Part of a small language model's weights: a variant of Muon for these matrices, 1155M tokens.
MLP neurons of a small language model. Each row is named by its layer, matrix (gate and up: input weights; down: output weights) and neuron, and shows model dimensions 170-340. Each number is 128 + 32 x the weight over its row's rms, rounded and kept within 0 to 255. Numbers have three digits each. A neuron's up and down rows have the sign that makes its largest values positive.
After each neuron's rows is what it responds to, as a language model described it from the Wikipedia text at the highest values.

L4.gate176:102120126142127198124124116133080168177116188164162126163142129168162217113121146153108134137123128091099131107120070121128164111117148134098134122031130163140135102156144119133110137124101119131146088162141127177166174132110103107089206113114148106116144130080097118119102193091123198187162129129068179090074099077130197114071140183138097092160138090173126137133181213071106143104133134146128165099120116089119133129114164126184145138097149129096072137111121094092138124142152109088138094081098128094149154160136
L4.up176:153136183104171126106134092100128169094121133125123168140109177122120131085127105153158060173184096022067162113132091174132180124127177108123157125132139118140077103107144127088153119112133183090166145154150156133158137094155147155150149133131099147145143046134132109098112150173109162114115104180146148152136132131112150148045135075166134126136135117112154090106141176077145206115120102153111133130145069111134111123130123109176072102182122147093130117206171125106129141158105091087129111148187134073106125134134
L4.down176:127143149092095121087111119125157110161092153141084128197150125093178094156081098181120122081149130061153091115121114128163129155194184190063160133039130097147146107129122112084176182164131148099121128128176124132194123202099140168103159109190145072122082148095095141203121124112156155131106128120112116133117158086163133087120132179126126196098170078183048162137115129161067044132098182136119138034124138121150172129170118159117107103072130157139089086054104147106125102137176100135124146091099111100112117110089
Responds to: First-name tokens. Given names or their inner word pieces at the start of a name, such as Tess, Noel, Oliver, Conor, plus the space after "ft" in heights like "6 ft 3 in".

L5.gate180:165118150142088096141135090176211201215150070127119207179167148171120156077092156155185115166152080139103149128104084171097109175074159102114107156071123123095114124074185158095075114160154132147096104146115113139143102155059094131133156089161128082136164134174128142171133192167171136102125101121136114160095026137140157154169126084143121146104130072110092093149167134131125059177060149156155142084118109111073142144073169072176107131091113146082160047117096134084104068125134108150153096143161129122140112145143
L5.up180:154054099169161109094140117146157148117087124122124097134147118119076099130156140129156169134095134135120140181107101118146097074156138103115166178139143121110115093171094107125114120095111194088135100159143093136120173177112131078094137167127158149097094166138084086157156090108139086129163110083125089170177176117184099096109165187089058081138138097193054152121079122140160099097157147147099088167111099171192121102123091098122065128144136113194077048137126134132140179120134105118180093183119082108162128148189
L5.down180:145142141107170184108175100121132121103089118111170128116112127115153127107104162143166129163121150232123117106199125116130085145147150176108148114113152063133143145159064098151131140153110139128155105147126125099117052134157152116192085134138140162084133106150122094166108116114106206158178098091115156100164103136128087120142112130146184093093129204152119162078176150158121130049092106120144132086147146077089153167118135162119136100095142134179088137105179123105132142110112140128134120144125103146164165132066
Responds to: Dates and name starts. Fires on the first token of an expected fact slot: a month after born or released on, a first name after by or and, a number in a table cell.

L2.gate91:113100143104167125140135158153041176137144143134108188142138083139142182136099169204095133107092146129158154099129109206138094135107132142121140097100094140103088170104135155129113142163101155156126155096155146158130206134117141166151138082139143073080136112101170180091146075133130178119131138113138133138099091155079173165058104157165161111120090129135111114128115178092087167142132161146150120094170100141144117141083083140106113126154141182089151117178169112123106162093141074138036159132100186137095157118069
L2.up91:127156154086090094093123099158168166155118146132063135188148101133133122130049155132129106147097161169110143116131121090081118139178132153142151099107071106158165133152163131085101113153178126098120159142102110143143154166082072125087129116160153153102147154114135127121144086099139142173146095129143146168165114089114168198166153129116124092133100137198110159125127099066085122091049100128154167126129109166126101164149087133150143196115124116137122091111206125108088135109125120065095113055135163124158160131208
L2.down91:142132115155089121136154159094158208140130157122141128133144122172110166140092116130082148121091151109103119080114093120099149151165113111148149149133108100173122120186175083165159173141107158149139131134153132130142154080155114167150162068095104119143095114184134166136139151145136053092095145149127129090150118139111153129123090164101157097158127114114132134097129082117122070209142151134132148160097187095091132164153154129114211169085084139096138134127178084119103157060143115144114121208122090145114156121079
Responds to: Month names in dates. Month names opening a full date, especially after "born", "on", "in" or "Release:", e.g. born January 20; also some table "|" cells.

L4.gate1097:165131142162156110142126105104109122168166132127108140099127131115133123124112139182187143128154119129161118075069152110173165049136085137119113133165129171108143086091132166183149159122131101160121151149109187145130070176124085145085121160088162136133129110140086149104118047132125124077150127110142214088158135164093117174148127159145103161106080073153144172115121169121100126159098138114143130133142144160109125141183118090122113140079143118182145180184069118127157134121143136119146182180102100077116166150187
L4.up1097:173133190121134164130081090106095078203135137087169170147113136089146154120112201132108145141108098137132126069101070077175105110111121133147152123184021183137063106115126136170129142142177165120113158100155162141145060170171164132135085128098171138090170079150129115061105079167124119134186131145100139058138096139072097112165121085084159107157082080186111087093179144127087104117111066136186178169177110133129160086171137168098146152133076109087131207177173197096146130110146096151087116078103122115164108122139
L4.down1097:100086117149126142103110111157114179137121178101101165120143080096133133107141138110128011141125179189153171135082154146140097233115082144068147102153160099073106130123150114140118149186174151138135100065131068141079186121111089158104144129107153100123163135066153156068110134105146154141153179110138148153151093130155105091100073109133125145144101139109107073160098104133157153134136112109144159160150170120102108133113139050164130049135097097166144160110142104152080136138114119113135117129091141169222126135121
Responds to: Romance-language proper name pieces. Pieces inside Spanish, Portuguese, Italian and other foreign proper names in lists and tables, such as CD Toledo, Estrada do, Comunicaciones.

L2.gate168:146093143089099190136047117124143116146159152073120084152134140116099159145113129129118131132109110089096125166149147115153154137128130121086072154095143136165090112129177158174139087109170180187083132142160181149107101131185102127081101163151170142106166152128136144130118122131107109147115153102118150114121151165152084188130097108126103189103143113134055107131155152157129190132071101074127157131179157097101112165183085075208069215110154064103104151149149126132148095150107079157138103109142098087101142186146
L2.up168:174140134122138107189113133155082100093116096119117193170137109123136200163079127117069156043123115092054154138176176149142143133146106113105140144126145156170121094172130119115141148110178145149169098078112174144090162168148096108113093139141109173057121111101124129094130092039094113123092075118187164118092192139155092153142108128142122128110093064148114126128103160191135160174133106094123130132158148150134124210182101078174121133113158132034130178123083132148130105108150088113112136094105109123147156190152
L2.down168:104094100139111091168153166175160109113168128133091085092121123149085143142098089160112177091078114028095063131082096122150078146114109140106158112145101101120128129166157110141149177107107130139145121142065132175126040139119116085128118149148139179168062144128144120154099193119214163121094106092125087138111167098145123153089182072188139091057109110150156211093095104133129096152156089115112125107183181121133152102130172108106075110111102099120147164112091124183182133129146131134115116168066078120178100059184
Responds to: Proper-name final pieces. Final word or subword piece that completes a multi-part proper name, often Spanish, Italian or French places, teams and people, e.g. St. Louis, Baton Rouge, Los Llanos.

L2.gate1258:168136113139152093082059118179105163146145133190163184197177097110104095110142147131137163168164162122085126130071088155145103161137125098105140161007091119102095135168165138159138129149152157095138103096148165143149149149149078157166198062194166095169131119102120110111135158167088139154075154066174178144123165162108147095128120170136099159129144088146047116156124107136116191155115156096175139100104108093121143119125060128152133133121088145087095129117143114100126081145204120094150092105083098079107102182143
L2.up1258:140132170112187144125112145137125153118150161085117172061100148154110166089093145116116089190173135097086125141147063149180136117138171126149112123123151116112129105114169146104128100114195095130111117151145114133080101139173123110210143126125122098160119098078148118108128088130090108088178156114161159119068134141123090149108155129150143098161062119173099124100097121127127198129123144136107176130129107083169145135067112073174100160137132153092173152170128139145091145168154107106148129109161108105102127165141
L2.down1258:112124140173121185134095108111121197099064133181085131134115076118129088090106111129142169100171121000150106102162135095123136123132139108086162144000126145157121059116134145161180142171142148126124143106096124145122131151089129141102177085149130118132146176090100156154117134077122086144130152114099122113155130154172154129091126147068147109116156052132018122133125075192099150161154212109130107094096118118159165141131081182123130132099166179142061135071115133150168089136169132204109117095145116135123126141140
Responds to: First-name endings. Final word piece of a person's given name just before the surname, in cast lists, credits, tables and prose, as in Jace-k, Br-enda, Jer-emy, or whole names like Bill, Brian.

L5.gate125:100177152181120127113111090154161147061136238137157161060088111123159116149157121118143108162126056165151125154144069181099093145121159101125139178077128117100113122138176163115160114149181104119141147123138157135114127140183101090112166144092096127122141044088115112198151177161147143178182133138145182155083115153087143104124141068161190099120086170120108167125145093063121167058127159145164096130066135148168139140125111103091106068098160140086096167108127130133113128195165140112155127138139100096112106166054
L5.up125:092176088157206100165087139122106130157155102153188164109149129160178099174110119225133109150187138083135125098144150098133143160125111130100140140138126107076156115126131135188150096119148182096112072112110132152123093147167066082120176169145064117129151102142141121071113149124082114148151135062182134142109177089116115123123123119106094056080168087118128112115120145181169163160087205138108123117115125092107105160122083201127171149090121146093146170152144115165177185147197164105186136134149060110067132126097
L5.down125:178145199109103120129134124117178130059092137170178161131127174080020125128133153148142109206108081073165116198120097195067069182158156127160143117107119166087133147133160122145071122133152099151103169109165182165105091123129108105131138148121128143142149091187098180142160107174129149096116114121082149124106138167069152091145140159176070107123115163108138105089134079063122117142144128121153135062141111147144141087106056095129138146167146131088074062146094045088147193155187156111131152081128124036075092104127
Responds to: Person first names. Given names of people at the start of a full name, often after a table pipe, colon, dash, comma or "by", e.g. Felix, Erik, Steve.

L5.gate804:171085168192130145167125088173137072150166181080079123118085118136104144151148186138166170086183113121106155113128120060146129102118129133107131104193125126093123107175128153121142106120145081156084121129115147186187138158248081097067124122158149130106158140182132117089095162150232096077149073152140190066092145138110127150124100113168107109126141054135079196092120193132182176175115066153173146137155138127158177152157147134093139176118166109110118150119104127126099107113149120110087112094147131050171174128169
L5.up804:166020194096099161181115151104180111143178149129125147158131105116095117124141144161110177103157095108160124135195101136117137059151112185077133154183090155137157093119139125134185084160177160127107186114111145111175092149255122124075131145108145141162190124198122126067112072124135093097150080137157111093104131126096126145122112125117066089119139088140142156118142142144129182194055126154185144160148167134183128126126138135084113233128133138070148140120169114119107143101034096126094118127130119114122172109148
L5.down804:109100154101122121134117174174135157097172116095141102130123140123097133118106161125110125174150138160109098136092161123132096117179098119086136111172090156093157101139129131131153154148147136079091170083129100141159111121215090100112174179126136102156111139153154138113115150148123090046202134093161190133172118107130135132077127113125107112117083069125096134178095177169109151147091116133152106147168150069132139175107106115109167140117119117110184137095155111115102113104080125169187149153147134192178125154123
Responds to: Romance-language name pieces. Word pieces and words inside Spanish, Portuguese or Italian proper names, mostly final syllables, as in Carval-ho, Rio Bran-co, Racing de, La Rebelión.